config.yaml
n_layer: 10
d_model: 256
n_head: 4
n_kv_head: 4
head_dim: 64
d_mlp: 320
vocab_size: 2048
activation: "geglu"
norm: "rmsnorm"
norm_place: "pre"
norm_eps: 1e-06
positions: "rope"
rope_base: 10000.0
rope_fraction: 1.0
qk_norm: false
attn_scale: 0.125
bias: "none"
tie_embeddings: true
parallel_block: false
init: "trunc"
init_std_qkv: 0.0173
init_std_o: 0.0173
init_std_up: 0.0173
init_std_down: 0.0173
optimizer: "adamw"
lr: 0.00138
beta1: 0.95
beta2: 0.99
weight_decay: 0.026
lr_head: 0.00594
grad_clip: 0.5
warmup_steps: 452
schedule: "wsd"
decay_fraction: 0.826
decay_shape: "linear"
final_lr_fraction: 0.02
batch_tokens: 32768
seq_len: 256
doc_mask: true
train_tokens: 443600000
steps: 13538
dataset: "wikipedia_en"
MLP neurons of a small language model. Each row is named by its layer, matrix (gate and up: input weights; down: output weights) and neuron, and shows model dimensions 0-255. Each number is 500 + 25 x the weight over its row's rms, rounded and kept within 0 to 999. Numbers have three digits each. A neuron's up and down rows have the sign that makes its largest values positive.
After each neuron's rows, "fires on" lists the tokens most often at its 100 highest values on Wikipedia text that the model never trained on. A number after a token or word is its count.

L4.gate78:516473472488497524562525512496448453511508504475521482503499538515499474485518510503513520472535473524554498510501485442486511544507486483460490500500486504531492541512486502511508479517484498493478555532482505513508501472535499446469555514476530487536536513529494473484495530483501495468513513500492487456520524477437526506550495502541469466549514483494519511499526465491522507452518520506536511481522554478487479519493493500511528514488460514493520503516579487483470513485515514492493484469513508495478452503467499544535489477523497457508480501510509492522456493491485496488491501474485503481451507510524555469464467506511481460478511473491501497495540529502472436440494495480491491499508481555502529489496457546508517503527484490475544472521514502503510503522464464
L4.up78:517486487522515500535481556512510464518516493481507491494478475491519487511523478547519520486505489534512513512540466489489517547483520499498528524499447487511507484476465546524480490516497505497491539450508479512508508488552532445506478503472522492571527524490536513483473504480502511475541504486545431498487522457500513483501513497488468502495538507497538527541518489493574506496507511512494491468505504511508479474464500542487490555513474491512492530537559477457513544459499483452508507464499501482498489518492500515541508496519509479498487505475508523516445488429522488487505522442522539496430517517556527489490506498505505487483513448493499513464519525492477452490494501532478478492519475528503536500473506529486498519514489497486541504503537533496490532498478479
L4.down78:479506456478493560516489542472489502494513475532488474501481511513479515492558487512493511500498526498489518521492472483500516546509530527499541477544499480506475530477506543553490525495510504511520474520495516546523515484505506499475490508532506501455508471560498549482508461502482531483519531408514452480530455520456509487513473531534479467483479511474528489508489514481493486489532483518514494527484502519515509497498487519458488470441475476434479525483505468494481503473490494529525499538505502509486528487499505478522509482488487489625505498456500490530466503528506457496498522505468479456503499508508556486496498496504519511456506495512492484485484496522478495496494511528526485499502498496538537485491492493543497475548504490489485515480448469477472507470532512
fires on: " ch" 64, " Ch" 16, "Ch" 12, "er" 5

L7.gate25:494492456489494511511520512521540469465490526471493488532480479509511519509547498475475567493512463468496525471503503495444566486498493465462504492526512510492490545546448479452485472530485479471487548514491504499491530501486480487476542483499518491543512498521511491522533499532487483506556484526485463498542488493479480525507458508493513507482471484485497440477500514466502481497489496488499501474483513472476509481499461465461530533500474458504508493505499525474480509450494499452506454504534516480499526519432515534525505488488494501494529441492478528488520505529484510513497473520549510536505507511464523506480434528510443516477512511502518533513505509485520505473547465506493520462536486502487544534497540510480504485490542517500557477511481519469518487501515489
L7.up25:483534501498500567503518525487497464469524547504488510494532476510508515508540485521487510461546485487506500484488509457510467507507489495501525489531534508481521503527497484459499537523504492434508538493490535507471478479537462452496529460529481534474519450536516481534554483518541507506492497487495487499478472492503490506530498456494487500507487465502452483470525552512461479513560473478489502512499474465475482479461499493454459514488487468494491527488489531485496542474449463462475460518510497497513494546462500532474513508479473508504501461539530493464500475524495524529495524484524520524512490492510504481494501505491449509484475510462474496497482503477490463504504485462524497488522507493490530529454525551504486479514564492462542461459552498502490475488488516
L7.down25:550523497506488512498463520493470521537492518508487539481488497502502499494516492500525511476511511465435518474514509523476503527507517507549507499504530507484489531516504495505514543532471484515479518504512545479485493539536452482507506434497441487470506476495481478495486454494479512490485497470518517485514547498485492487502529494479507492556537457547494504523519511489489475519544514508479489504500502495513493438513486547546454460502525489505484507472485488460501470549497497450479476472479494478525484487518489481470469501520462512511490560493527523457478477563492479481487513513506560514470528510494487498486539495506530475532487572500464509450483481529515496477508529525500493486501482473514464539542464545490553483481512504461507507478528515505520522548509495
fires on: "op" 21, " sh" 18, "osp" 9, "ap" 8, "," 7, "ip" 5

L3.gate46:483493508457498455528483440517450543483505504505501516490540457554521503551513467523501450463515496444515533459490539513502494490493514471524495536531482478469485480490524508497441517523487512476496548523480551550550508482458485507501506495512468532472509505516521471512536513496493440452511492491500499489482460517524522500511452520492498483516494491489484516492498501529481443529511469509518505483510483476480470483469495539478524495493513489461487516486497483478499494502510500515479465494465478537498518465453462501519511509481478478518508508521534521495553520538516513505461505499459488500516489493516475527513523477501483473502470481509547422495548541524478509479508537500502511489447509508527546502466493546491504493500482490494466498533484492509520459529507495
L3.up46:488499496484502470537484491453496522505460523494472480491515508530536538525472490515533525514505452473503532455493501484498526499524507517521498500489494527478521470497482505505495467499544520500503531469522491505516556484513486501487472536482515479481519458510494504517515523505520457542471480502518506523465521503486515541469535527510485486457486436500478527508492456472486496527557485506524506482477462440500519514493509515506507545515495533515502514505433534503489490459525480504521457543483501480496537539459488488500527489502491491509524475464519480490503486506528510490474509538494446500489513512528470476517449500550481440523481456484490499493530503501492550499473477474505493540523509522490516467533426528536503504487491521547499507470524471554532468529487538
L3.down46:468539473506501555511519524518534488535482502444514469535451529483536497413456488520505478468511422429499475492463479462490528474530482514512479507537513517490488488529498515509497486493494479541475501501496473494463516484497479500500474462512498522500524506531509523488486487468466513508486514439480504464530519522516508466486466495471534500534522528497514500529480526492532512576483545466479511506457490494483540545514534479540462481474508508518496518516521520473533531508466525454511508526489522508510474495495497536478534501501509515533485513515473476501490493491530446499508547472491510475469561490507474524474511508494533502488483494527480515522503513519489478514534452506500520484535501487540516493526483492514511521524515530494522475496464512480505510503497478
fires on: " un" 50, "ver" 7, " Un" 5, " ann" 5

L4.gate174:531499546466534526476502508530537467558482529464480545480541460500495533507502492516537525497498515505507533469476454483489515500491574486476509506531506506514476484480475506412544542510503558524478504483503497521543505489560507533476492510500512498526512479488468573527518509504460535442469507516508494487519499502489550504546473509467488477475487461521502482475511481473534505524467508543528453502502502499466510535485525504483504485525485491546486512576524484471493492492519501521471518487509509489448521493484510490497487537492515507494538506529493518464522498505489514519498496551475486488492514520514509510493491498471510481492493531518480501505493491474503455517462492478513483520518515482532518488459526533511486531520477491471449483480526483478530485526516500
L4.up174:511501498486558527473465499503499461526488517488446550442494471484440494510458480530506464470493502508501563494464512498501489472516567500476520488503482479551516482455532494467512515525509518471524515516470494501513498517522486496488493485501531520509501474518482528482496502510496520473481502506523510476519473489513522512494501457474477477492507487461470524547519507493492508479495527496517486503496487486506428487518549504497522526466505488483492509559525492531498486495511507517486444489496458527462480542480465501492498508501491518526532478524511509498512513528471510489512496468478480480497516537485487460517436538480530457511475543505466525502440498501496456525462470466512501529497529500537532518452515518500506542547489536488458453460493520506495522489543517
L4.down174:506511463514498521501574496486490461466469498517509487470499473489542507476464520477469511507516462459489486514497486480484471504490504518503498485488503507508511506530543475481496471513527527461470490493453516501492518477521538474504519485537478493510519532483515500485496464487541473502474516453492506464508503443542513525489480503508532536489474511552483486462484519473458477542562517508525529529492474490479507503471519456470489496533522477508515527482447510518537481513494515502546488520492493466577487462518502468492485502478528485544479483471487452562473486531535486516533498445516535508473505454534509508482519503496522480529550511482495508480480500519548473500504490471474523528544485465490455514491517484542524476497528482507513496496512508518468536504517468
fires on: "op" 58, "up" 23, "ap" 6, "ip" 4

L4.gate112:472521513500488532534519494516540535503513503485461510541520516510527477497520523491477536495467480531484511483512475546505532510487461501510515474499522527470489514503481512476522477486459490529508552539508480529508515494535484473490486545470495470530476475463507543565517489510488501474485511521508512510504507463519455537547490535484467501490476486491478485463493467488447520472504471509516542526514530507495523514510484542469488497488476474536538477501501464491496457489529560515469470509514529526501533485525527492519478497498506457504504489467510497480487512499482509528506486531526474501543501544490551521455455545507468498472536506513510542484483526500495488490535525459482517506515513478506482580537505495483507482461480532502513466537520480476577514465489516
L4.up112:497541516512498534501520477516538486537480508545499481497511505509512490517521504478469513503458518485456514503496474547498498503493477501511535464494485535464484508495537542492514492475486490515502507526448475518501509536515507491500528523497500494497486465513521519539487513527487496491494476507540527502471500470519479513527538493521507507471469464497484473498517431507434505483528458502500486515500538493508519535482519521468496464453454516523543471471490484567461464523500560522441445485495489514498504493522486474515486545492489507523528513492504512466518523504524509550492461477539458527499475558482525487502486553486485509481501519510472495511497519498483505497484506454562524508512512526543493579531492473489479489500476517521510475526471506555534528496472507
L4.down112:502488494508485527521497549492486454521500524552489456494463509498501458536506465482492425478529504501537494488475504505504514446469506497563524515503505501515486518520486497488508485506487527523498506466498474496484476471534520534533546492475548517494474476526512521489507502488456505531492493469507504474487452540543516484526454541477485509470493539546506510453473524481501476494499498451516497517472484524510484512490530470486528467508493536492515498503490510506466506505511478525516480539484459524497479511489504475491485512475535512532497475525487511511522464510487481464474497475508536460431511508483482477531506520488499474513494467493506517457504444494536526510515475558480488546503524501504518404494524489518545484506495481472475519460485525532517539506539482
fires on: " comp" 43, "an" 7, "a" 6, "6" 6, "ording" 4

L7.gate105:518463507522498482492537496516483511530509483507515513550514547503522502530500489508484512524513506479533495506504521483555453505497499486535535516504496514490528490491518471482458529533512470515520486554517501500478499430516524493481517472494473476552475496441546506513456502498479502481422505517452524550511494479479528523501480516465460466514496513469492484558535502519492486499510493480495483536513466468497492447507487516504515490483481526468503486517543535513499486521522478474548499508504491535500477479495488474524505508514483481490514519469527531528567538511520525470480512524462484485514532451507520538467520491501494487546504484523518509523478498493471521530570523506484506522471481440506500512513489459486496492515514485502527521487521497443484483498429494
L7.up105:511508484487514462509479502514477473489500499503546488519479505466552474518522463488507458489485512519480489491512508516492511496472503546530530547480523474533509532459522502495497499482527472522550490512530494480527546536540502505516466488469483509484499482445537517491494536516502531497518519490519470525521496523516464484503492502436528514491500485540545551487525531491518517518493556516475485505496492531442532511518497540463514506496489503529502516468503451524463503461537436509498495479460518510482514447502460538470521482551518450501508469494482503504554499514545512512481493509477496527477524508486505495507546478452554501503494501508559499481494487485498530494498541519468457485509490460490488508566469498475523494509501485500533504467498524464483500511475476
L7.down105:558488498523482540514507502508502505533497511484489525470533506479500497523508465506551489506485519517518466496506514515486489487467510464554498488511498562461518504470477514475517534482496421518499474495489465529471495523511493475462479501523483491509493457464508463520497472488518512498454516396480489484522533481496472463500474531515505477456510524500515497505519485496491528531510476486457508509487484471517456446468498491490520549508474478490479524503556533473514518475542479475492508529482519523456508536504526475541480497455463555513512480502500479555519477517506513488515528511489475491490471482536462499523509541508506482481487463477503522472497466495491536548509470521488517522537469482501492485513458495497497487518507520521499512499542508501482498556507546
fires on: "h" 19, "ak" 12, "ol" 11, "l" 6, "ah" 6, " Lab" 4

L3.gate88:489501504466520509482516490549478498495480538508489507508513456477509507525532510456520483438543463475498501486513548529499493461514519476492539511496475525536522480526513503511544519498531494475460510511489475578470505488516496518516512465465516496519447533481522551503502483491479482475464539511479493502470494506547525508511481487520484505495526514511480503509480490476499499524516496504513485507539491467527505516493523482466531524508434564487522546491510490498518470563507509475493492491469517545533483543542507506503466535465461468480441516484506482491512530525494497443432517483516487537498482505498504495529475488528514506534496462499518477490518522467485515518509513489555503533524473454500486494521546523511482514506489500507501457456514489493521528470479458
L3.up88:523521551501483533486499497475432508498485524452501509519524516492492479493504495499477504463548517455429456484545511524483500490462523525533503548457470527505534525551481477525490510519503534513494526490510518555492480499510483550532502458491467518492421484503490526533572502488515491459474496513524504486452527513504519521514465493489517523501494491520467464481485519473490529510511522473551501505535506515497528469500517506491546498521447498492505512496523491524464489492500495513478498485500478497492478512554483499474486507519494488498470475538534486497508477538527501422515507474521482470493496497485552495529532478511497509547498475515507470491491527495477504508528540514490511483500499453493468462468511515521491511498532477554502523531499495484502505488482448
L3.down88:550491507530471505491503516490500486557476496544508464443494555513498508563511480513488511507489495518510486510471438554531503509518435506523518472489497508468515457499529480504545471467475483503496480507481495491534525473487480426478517492523508513498538473518504506502530495504509527502488525488535515505474465454546475503488538502501503519480487533495513513476531512545481529531472502492502532460510493505536525552505447514467473496473560486500479479452520522505481494458493502486481493513480485482506493505492566480488536535524504527557494485520446503514503496445506490488510465505470502464496534505546476480450501496483502492464486498502474501486540516499459502533491513490483481473526494496508473500533509487518477463494484501489521493491511546506493454490488538
fires on: " more" 37, "ess" 11, "er" 10, "ost" 10, " most" 8

L3.gate301:470496499480498494488490541522531518528538495515471524486507529469539516542540497516471479523540518461513507487507455515524465465514507500509513496525476469528483494464526484515470467520482512475501465471476505506491467525517457471509493527511506465527552484456508477522508463530489481493496530480473453448466447505529508514490490482486479519490461509493494488509495494486505480499494438485527483505522469449521474502453533557502536528518491451533495506518479541477519472504482541466506487495523494491500487514523503514485506529539502479485498518468477529486509500507516539495508542500512520528497504490477460523525504484497508508506545519474455479500491502468478507512474512483542483514481508465503519537464490540495517416502579487486471439501553522503484519506495522
L3.up301:472479515480503492492481517514506501574475444514503491464541474495528535545511459522515495515533524521489464507509432491489505503487487488515474511503525502513470454492502504498507487495517514487492462479499479511553526469492493516509501489501504511508527503455525548534501445521520545491481526524459519454497492530516479528524440472482531514545457510510497462468508498438519500512507497491520494528526470495516512559455474535529515489481476521524516507539490490478461446497514521499460514539479497520482483479529491506544491529519487477470468527479498511497540469522498533497470550502477480559511513491498509494497517488549485498498570483517497496513498482503474533504518539507490490477459535444460504483472493499489505449500513508504473477512516518507463491487486505
L3.down301:514498477508493480474526512502510511445483501555502475516476499502498465527512530469457498486496504516543550510482539468504504478502504531506492492501498519499487477523477487538490485552506518538458516530471472507487507540506544520468484513506566503498476452495505457480495546514445513502509453466537490519492495500477510461513535509497493524450539469520505516508494500492495470516519486575494503478487523548470497511499488452444487504536543508465475494482535529543536539483496505505502526534530501462522489521448521513508454499539522524567549500491502486487492522508497501491535463509492512475539501490513464507498495507484545465491490505490511510505504472470548479527486519503434519502502482514493484505531517464494510550505510490498537500512503509490500553473493522
fires on: "al" 20, "el" 14, "hel" 10, "ol" 6, "il" 5

L3.gate219:514527484507426529478515432479499479509497518479500519526508499455463471464512491486486471481503442478493485489496493513495455500516451502558475502462520520537498504524538476466475488465513502493468529507495571554541475501442478516495528465473487489475490547500552515469505510517533493495506496514510481507482505523494496507487514475464475544514487494521499545515503479535489458468474492470546517515524462510492515510564510510478505498512481485461531499525521484499480498515489485512485482513503490505495542505532511521489453480536526488488496488492419482490488489509505511470514475495479541519500488474513473458504501541520515505549482501472504502445481489542520508490523499486510453479509483476508500482537504495488442489492528483482488505474536545474530505478482473
L3.up219:468481510527540510498488538495526470504552510532508472506526509501493479493515492506485484488513476511483492502507477510491453443470515502514493485485551533533484516533537483433462515469534535472518514513468480515513498485481490492513513499512535472519516546490491501452494442494528500490518508500522530519442504529495501471467482485537495565501452520479473484534544468488498513506507494488515483496534458500489509516506465485479499489457484502514502486528498475513506472532501526493513461492485541518434492506512530504511524485473500513496508529478469477514484513541486471457473476493528495546511473470483459535513458488509509483523513538444483507444481425513535527496488468508467504484492542523486513516511549514468515530481515494502485472476543543507477489515544495
L3.down219:486511506476458540512510492470504531484482515465526514505495467513503522494541526482481525471527523527498499533500480499483541513548543500469526542509484463498464482471454488546549508523526477510465478490508499477458506519474545476546453512516474478496512482520487469499505499471497515468488509460492472488497478438558536503497479462489511493468527526526461488469534498473538490509473461493516508512525493513491465542497504495488566480521506481473484479469512481520502527471498522499498499515533494521520486506445503502502477539518469531579489498520515528515520460490468508500496563500514509493491474493473459507470557468477506514482511490510528546523511560490517507505487526481542505545503472491523510474509513529539508520499527526538513523487512503491520505480473525
fires on: "ce" 21, "ife" 14, "other" 11, "ul" 7, "oy" 7

L4.gate181:471531505466520469496502495517463494504513478471476491451497470451451567508548517512502459536526451456463546521505499478466534455479522433507511520453480513508447496499490452498482458531533502515488501477533527496509505485508466496524486465491512481476511501473531489528486505515546489507525559526495496501458510509508551497453488518470476494540461491453501480544497483507517509490470502495487489502529495480482468492535496505492501494512506495488501522541518466501512482509495490464556542482517510467490508506476488529472495499541476492493484488532514533521486505496485469466541495494498493519484512494534502506550510478479490487523504504505540507445515515482463508494434492469490467485499442510473521493498505540479474509481526502485464514529511506457502463480488526
L4.up181:506496493506498503522520478532497475473514519501477483489497533529476480487520496510502484568540468480487475478479522493459482504548524500496449520506485491533509517476484566489485519520478492444528487559468507453527450475476517483528485529540530492509488510465492517467535499502469473494471512490492507529509484517468494469492504533526534511491537494505492470484534478519472507487481480505512528517502544480550484474515541497525490555463466531517547473515505498492466506502501512462539525507505506532488463488525493494484571460479522476486474478456503525483550454518477484507499490507421508481502467487489514520472531495516470484474475504494512545520500492459477493478489484449488527499467493526480516523460506489552513503499502506504523508471513477507523503542478545
L4.down181:475508533484506507498506467520476491483522475449434516458506480479503499476499503490508510458503505483457540499529550494460493460510516495486485495518496480516512520506514476482488466519512508474507491471546569474466510475506485485512531503531501482477477527466492447502482495480526466501544489482482513501550457504503497495479440517479493447523485482468527467499506469516517525495474513540470486495543506473480587498512480500506483496526516507536487534542511469500528511460469468495535504434504527510536534528472495465494494466480486479467524506497466526471505525515563501507508492486519488476532480508547501484535506510479470526503488529544506501468500548499483486457504477477473464465454529527492543491478485511507478522506501492506483501492490494473538491478476521
fires on: " re" 71, " Re" 13, "e" 11, "-" 5

L4.gate276:511536468465495521530535519511507554521509496431515492531470544481498564508496495465500579470496532505528527471465506464457482521515500551512493496460463485483530476490477522474520491508506535512486512546509473490503524504464491512489514512512531512528478531481463504509515477511508505475511536503514499519533547477510477486480510521509516513504505498496522458486497477484525494532501511522508522473503507517508529473515507479520492533510532446528480494513509512482447472546501486473481504507512482477524514473488544519537537497545477450491511517450498494501483513486526469517525527550547521472516491491503535538485516443481463512513476519532534466472515503507462448466522520500538501496495505474477492463528543495472487468513456467498501482507488476504495533512536472
L4.up276:483504510481511504521502491513560533470499515539495517572461472499486499496520491465506499499482485489471528468488491473495486528493494543512473471460473537490528494491512481487486422500468538504513531487528466526526559520515508503468531512486534521515508531486501555491504497514495514469523489514520480541507535531513502546506481488502545535493517480511447505500473514489460486524534545502494536516532494503494515493455499474520549511518504515524501523535469512498444498536494507502442489542486493502517526490510511506548507519500494511489512501473497496511470496501515482483514485513502502441514533556472526548503492485508550537468495523536483480438523473500468477497475506512532558505522510479460470508512528466467509505539496507538466486535498474518464524502488490
L4.down276:506499503484460484529485513489494463496498508482489510554478486489483487479517528524454520480488509497526480505543540501501493509514494505498481478520504487475541489474481475526498556488502500472523457483510531503458466481522476487478456487503472507471496515503458476498519481487500449537474532475502484498495494459510498445455495530527534481502493526558475493492526517520495481502492481463528531454484473528453488467520540472524462446553518536498470518506498532491504516499533502489533452516500479533496498509440449512475525459468459532528504526542504516512483458462492491516507505517474455499478518502495419473481496524472502474541515529499472492499482490473479522491468470522483524504484475480498504532449474514502486551527520449516488499522492494483516473487514522
fires on: " qu" 20, " sp" 14, " sh" 12, "tain" 9, "qu" 5

L4.gate169:443554501501510463520516478527525505470535475559473520473473482516528535526511511502538587519464484477506510514494525505536485522520518507473487507489489510483534463459489514485510472504482537515485529493473489522473482514491491519498499505502485510527531491542507509507471504526498501480537477516480528480461500492513487512498479530482538495472497503509459464554494447524463478500499467507469516472526476513508522543513511487485511488515517470427485521510489546525508521482543495484491559496493501531554518516499521490512536494478481518503482489472498511552470513519475538476536470521517504510509502470491460472486508466473476475502482521470473533459487516542498491489549503499514524480499490525454509502497506479450510494453474488535501485544501429454507490521497485
L4.up169:509536495508495540478496501517513488524472510488519519538534530487471473531520485537483541509535529506465514532578509477497478477481578480488489459493511499488501470483450537491477550492483510532497464542497479471475503439508508446520517506467536498524509488504548463508454515517488501477489490488500536518491483508491456469495484502501501473503483515512484452504473523517522506482530509462520519513538497511466475490510497483443513496487494480472508519529532522480526507500457499485529460498473493471496425497535516494463491519484506492505518518538500542476549482501495543493462507501535485461521485514476529548502543476510506488512514534489478480536478538507546521515476497476487496463497503525488484545461495478468478512436515498513507495487502464507479489515503478
L4.down169:462456550498498491479493492478525471509531478509487492513512456506481471483472501467472493500515488522501522515449446494491513434482507506520532468514506538575506490507495480487503437487487471513531511490507481433464532489516492540482470485455474493466497519496499491507480508544469483509536485484475468492521490485475502526501529474495474457508479482494508515450529513479487486520517501507503485521523519515525531525517521513544496509530559534496489530485480463452454539525477520482511535510492508481500513560483464482495472495524480471504507485545523461503518513484493494492538478455478472483491518522553518518525514504465520476512517490481532448513472504514501483486508517472503484535514493450498532492510543504504498485513441525531518466448517524493503473530479509
fires on: "ist" 30, "or" 14, "u" 13, "it" 10, " " 9, "al" 6

L7.gate101:467481528498501491506474528478505512478552486490542495516489516521461507464508479503502493540479453483489512488460484516502496505534509473487512498479503470534468558489522508499503423471511521557510496479493508539464525469481521489529490535478489481465526477486505482517521499501483522497471530517500523496468490486476512493504498512527503446516512440514498550509529547478543488497516527469502496481507475478475534482443530521481523521480454529516504485558558458447516460501486528538514507529507561508488502500493495486513499482479507462493486472477512549502483524465514453506531522493473468465468512491497468470497487511490455467528491483512510515504496494496481488475499543510481523479459488485479504485506458522518565452494491534492498512475515497465526485500447508
L7.up101:525499471503486516474473498448506500464509489529501520533508491506483571505535476524502504535488458480530501508458499500475497477561509469537483496487522498533484492511504527527527518482531519480514500520477548523515536460520503439535466486485494493498501463546488509523492501499448508563473497482495530488473485474511521512512502508535514490555503459532486456546525498500521461543522498481536483504500483488491456446483505529486491533508466508432538501473504489511516478516437493488484547472513520494501499549487475471493522525541503465514530529499559503481504490460462495463495492518486509527538503485508534519471465489489516505486512461523522501509510461496490510506508503490508540480531478486469528523473494502540541502512500500511516484491497512491524456488456533
L7.down101:496489502489488553481524510504494477529504494474479494494503483503494529464518450459475513488489492468539500503515501468532490521546493520517472510480474488506491512471509524469467474519519506498472509496428480501477459501471505490552466497494567473485490476548509498521509533502536510487512512486518506505509516469553480495505481496479483490527500498509502538470563464484497489534469534429525504498471492492492493477482556487467490489527489490537484513519531486517478478514434535538522512501472514472517491511466489490509511539492531490484528487528500556492513486512488487501512497504462494497486502501505472482505485510432520473486464511476448502498521485491449520516442518505492500496481517537533565474524474481558523568534474507509490536481508513547521513481514516
fires on: " un" 71, " Un" 19, "n" 6

L7.gate83:450490488515511513527503500512447528490550474491432500505541523516488495553512471498520509462547482477490521526525482501483492495516506485474513472466459503541525525498526525426515505472496522516500517470475489505491489516532497457502518523500503482445462527496494471538526499514511518492502508513514465476488476516488521514499494525501503475495488461497498478520468438484498453503466471540538508533518518446450536495526494509505527490529489497511509535496509488434517465486523504494488520472501557513479471524501475489541546527502513497487528553454471519511489502520483462512475510494514508501552489486482503468495507521459452530481505526493516541484505470531454472493479512494533468546489539495522509540499491524525512514504483491528488504464479513438500483500508521
L7.up83:483497460540540543494513518502495468484497486499506466475512487495449505495498486495461527483503467490493480481472526521526526524531474467525511491531430524523515485488524496511509478525506514515485558504529507501525511503538522465511529536542464514536490489471515475510485466494543480528521498486490495515516545487520513451483515508519526517504502471500500485505519499524476468467461488477504545495480475433486545522497482494481500485560517511534500527506524492524484466518483482511499480491492527500541476520469517528541531484528484433515508493469521509458480495505494506546516500498521467550469469494524473485494458481541505514492522514489495509474561474497529469523468484482515522461518506493522554550481551513490444556510478527522487470527498459490498493481482498
L7.down83:527533527531524473508520489444510479487486496473478524491498541495508503507522541520493494479493525462523494492532520457483501503514550499508473512515478521484475518501511479477526450518508487515497459504538561505492504501513436508487452485502488548491485473478462491506514557519491496494498542454499469517511525543521503527483523524528476506480501480479501502474484499529466475507518508511485484479516506498519508527499456459440537459539551480501529541515501517479519471502526476483468454501495533496487527549467513506502500466543493467524472558502496564505514484500493489533510515538473497488504543536489503527493525442494526504485479518553503501526520468459436511492469527532494504541500527513479521493474485515514468525522507486501473541508504461526507520502515508
fires on: " re" 72, "ur" 7, " inter" 6, " Re" 5

L4.gate58:462506445506530495514512489499529487512461499452510548510471533510512498547535524483497513525451468463553511473480522477502556476495492504521481533491497546508493484532515494463505483528479439505441520515516503482503455492493488479498486509479481490551526524492445527516493475496463503472537521528448516509460524478469490490528480484513476467480534464508475466515455462515503509520496519508458578480541536460501498542518510498464508503506458493514497501486512479479527460479493478501510516478503504486507522475506498520538491496489460482476491515488494518515508494516524542510485470525487468537479529515498497524471519474484492518522528488526514470545524523492536521507552519495540526480473496460479479489503546483454493471528516513523497482514483532470517493496475475
L4.up58:492482497566505530491476547497500471485489498427496485491469513506534539540510496495509496534466505516466471483470519490533506486510537500518476477518474523482480518511495457483509467499527465510514486513533489478451460530481491448470466506455482472535488526470507460462529515518463501493490511494464514523495507525457472504471474506506513500510490473525467448532508514491476500483516489510481528523504538479488535511486491485496556489504492513511547558508493521504497478503474468513496483476490440459481520455524516507491490539467467481476504554480524556501507484529520533533445482516508469500507479559427504484471542482493520515533519514463499498503473502502514489519556500540536506463498520488512507486504473505475520483526479516517504470487475510479514502514511480
L4.down58:501473510459503526499509479523503507446481490495489544530487488496546512537522499485503490485487496564483482512487469528480489499445468540498523481518547454500458527511495496521472538503528496510521445503517509497482514470478476526503510494443505437506467483496563472504483540498441515470486484482525457498508490515523554500475496486503516496483478545492483471493510516482491487504529535496496489498516476536493497504491443504467507491466499464461495484495501500504472507496484500503514487544549492476551499528502529494498489473555562466597489516488492474490501485481512502495523507488512512480467502523475497495512495535499548517477487501476520527499499479498503522527453523497499487525498575529528535542497503533471544500529500488526522526505515483524506483518521490
fires on: "t" 94, "it" 4

L7.gate299:502492514488489473493436496468484540482529466450509500503496493516497462548475450493473541543511480510498471506517500491534484496527544523472497498485496503540463509504478487481508504442472476471456479521524497480511452487502533518535554502517485490524493536502493522517501464500489464482505521504529490488546511486462461481510503534503505509527503498508521482510500499484545554515487498524557527530524528498486498510546518536535498489476507575542550500494541531465502493487532471507508518488536496514455503508491527516469540521508522455496500511481452456529488506487504470531521539511477467468504491521476534491475484466499514465513479484530541506508484483457450534504469475474497483492502496485454484500466481512506504492483523505508468511481459457485530465478516496
L7.up299:473522469495505477481455484526501515518533504526511515500513482517513496483482473499481536537528529523498531529460528478494503488521489512492461510486495499490518532487503506517497489482522482502490446511463478440490465505493497476499482525467489519467505536512496526510503489502504440522535503504443467461529522507509501454526475530485474516530493485476527482539531472528509528510509477547564479506555463457527542489497503500541470529492486529485506548531535493461453527506497465492530474521485527510464498503449528546533507505509503523502441521458504496481529483507524456463472517481468489515500527497490507487491465475517483507543500502538500538479522466479450499504501474450513499519485518500457490519475509543472513504496500510518497509491456503529551513483525554
L7.down299:519517573562549508482488517513490449476515552509461501499478475520490504512518534457480477485461536461517469545486522496516552437531481545504493548501507549515523514486534511477517506520503489467513493484490524481535530519505492517570507502497486466478531515492512454522507505484499456536519495496521467471487488449495544516500468515496481488492496542477508484455503509490504511479515469483524468509516534457501528500544465488497493513512487536481487493463498510489529482492523518476533513460492490524468486516516522493532516485509510505478509454469475552496554483465481517533501534520490493526511477493520491496502493542488494501507509503485511490514523493527485482475546483498496570458523522507513544530518486543479425505486521489483503502501502489479507490503484506
fires on: " re" 28, " Re" 18, " co" 11, "e" 7, " " 7

L4.gate301:514475508454457471523485475482495465524515514483473530424484503536517496477495487507456521524558490506511469477462500491517517524516541528511508526546510503514524520526469463484484526483499481539531511468506504487482522485501502503505489531531518537478518548502500528486504486502445483471455523529485518514528514482512522492470504494538459564513534508509498476481484478452474512541566519514485464493507530479508532501523490528526517468507511471468568520478522529508532511488499455469531521492531494532463481470469489506557496500463497464482498513486470550477501525510486479516476508513458466504491513519485491514480503533474452477484490516558486517500509488514484535499454516479495490502478482510497478489522481495508451488515465541476513490473494452518496507514531517
L4.up301:483518491481525535490469534520446515497504481496527490484523496530530520507520496468463504439494541500501452527470476528480464473484513525507548506559521481462481538462468503519482511514526469488488479525494471472476493504468480499500526542525484489540509492464475501515512486529521500500526471510474566501497529504557535514487498544471507481463484497512474473497490512454506504511495505468494461458508527531460513551478502489504537480486514473495441473545493576499508464483478486512500474513528489498462472483515519498526482467491490512520519507516489456478521523462513498510497529497495480473561495491482501490519519521472484502480533507503527471505511552520510485489506544545469505450515480500488520505503466457518508495495448500528456507467512496491513520493486453
L4.down301:483540493539515492475485450457523527475472467521505518487527506517459452527506509558524500489488473537508525517534529457514529510480464427501489483505504499472485482504513514481476520494512520466478533492510483486554497528530504509486475461498490521480472504485513456484531548492497525503508487493536475486508543504529489486479546485473525496485500480528511515479531461486485479504537462528489521495510498502510489507495491473490462520478509521503528553469486522502488474490507556534498522536549489492527511480502527494501496517483508494521529477512487538534481527480543499517509468530475473521461512496541488538460469484487472521493469486493530550480481515521529479559495484520533507510498487493543477524506553490449519552557535497524476464518493497527522486536535519
fires on: "re" 14, "ol" 13, "u" 12, "al" 10, "en" 8, "h" 6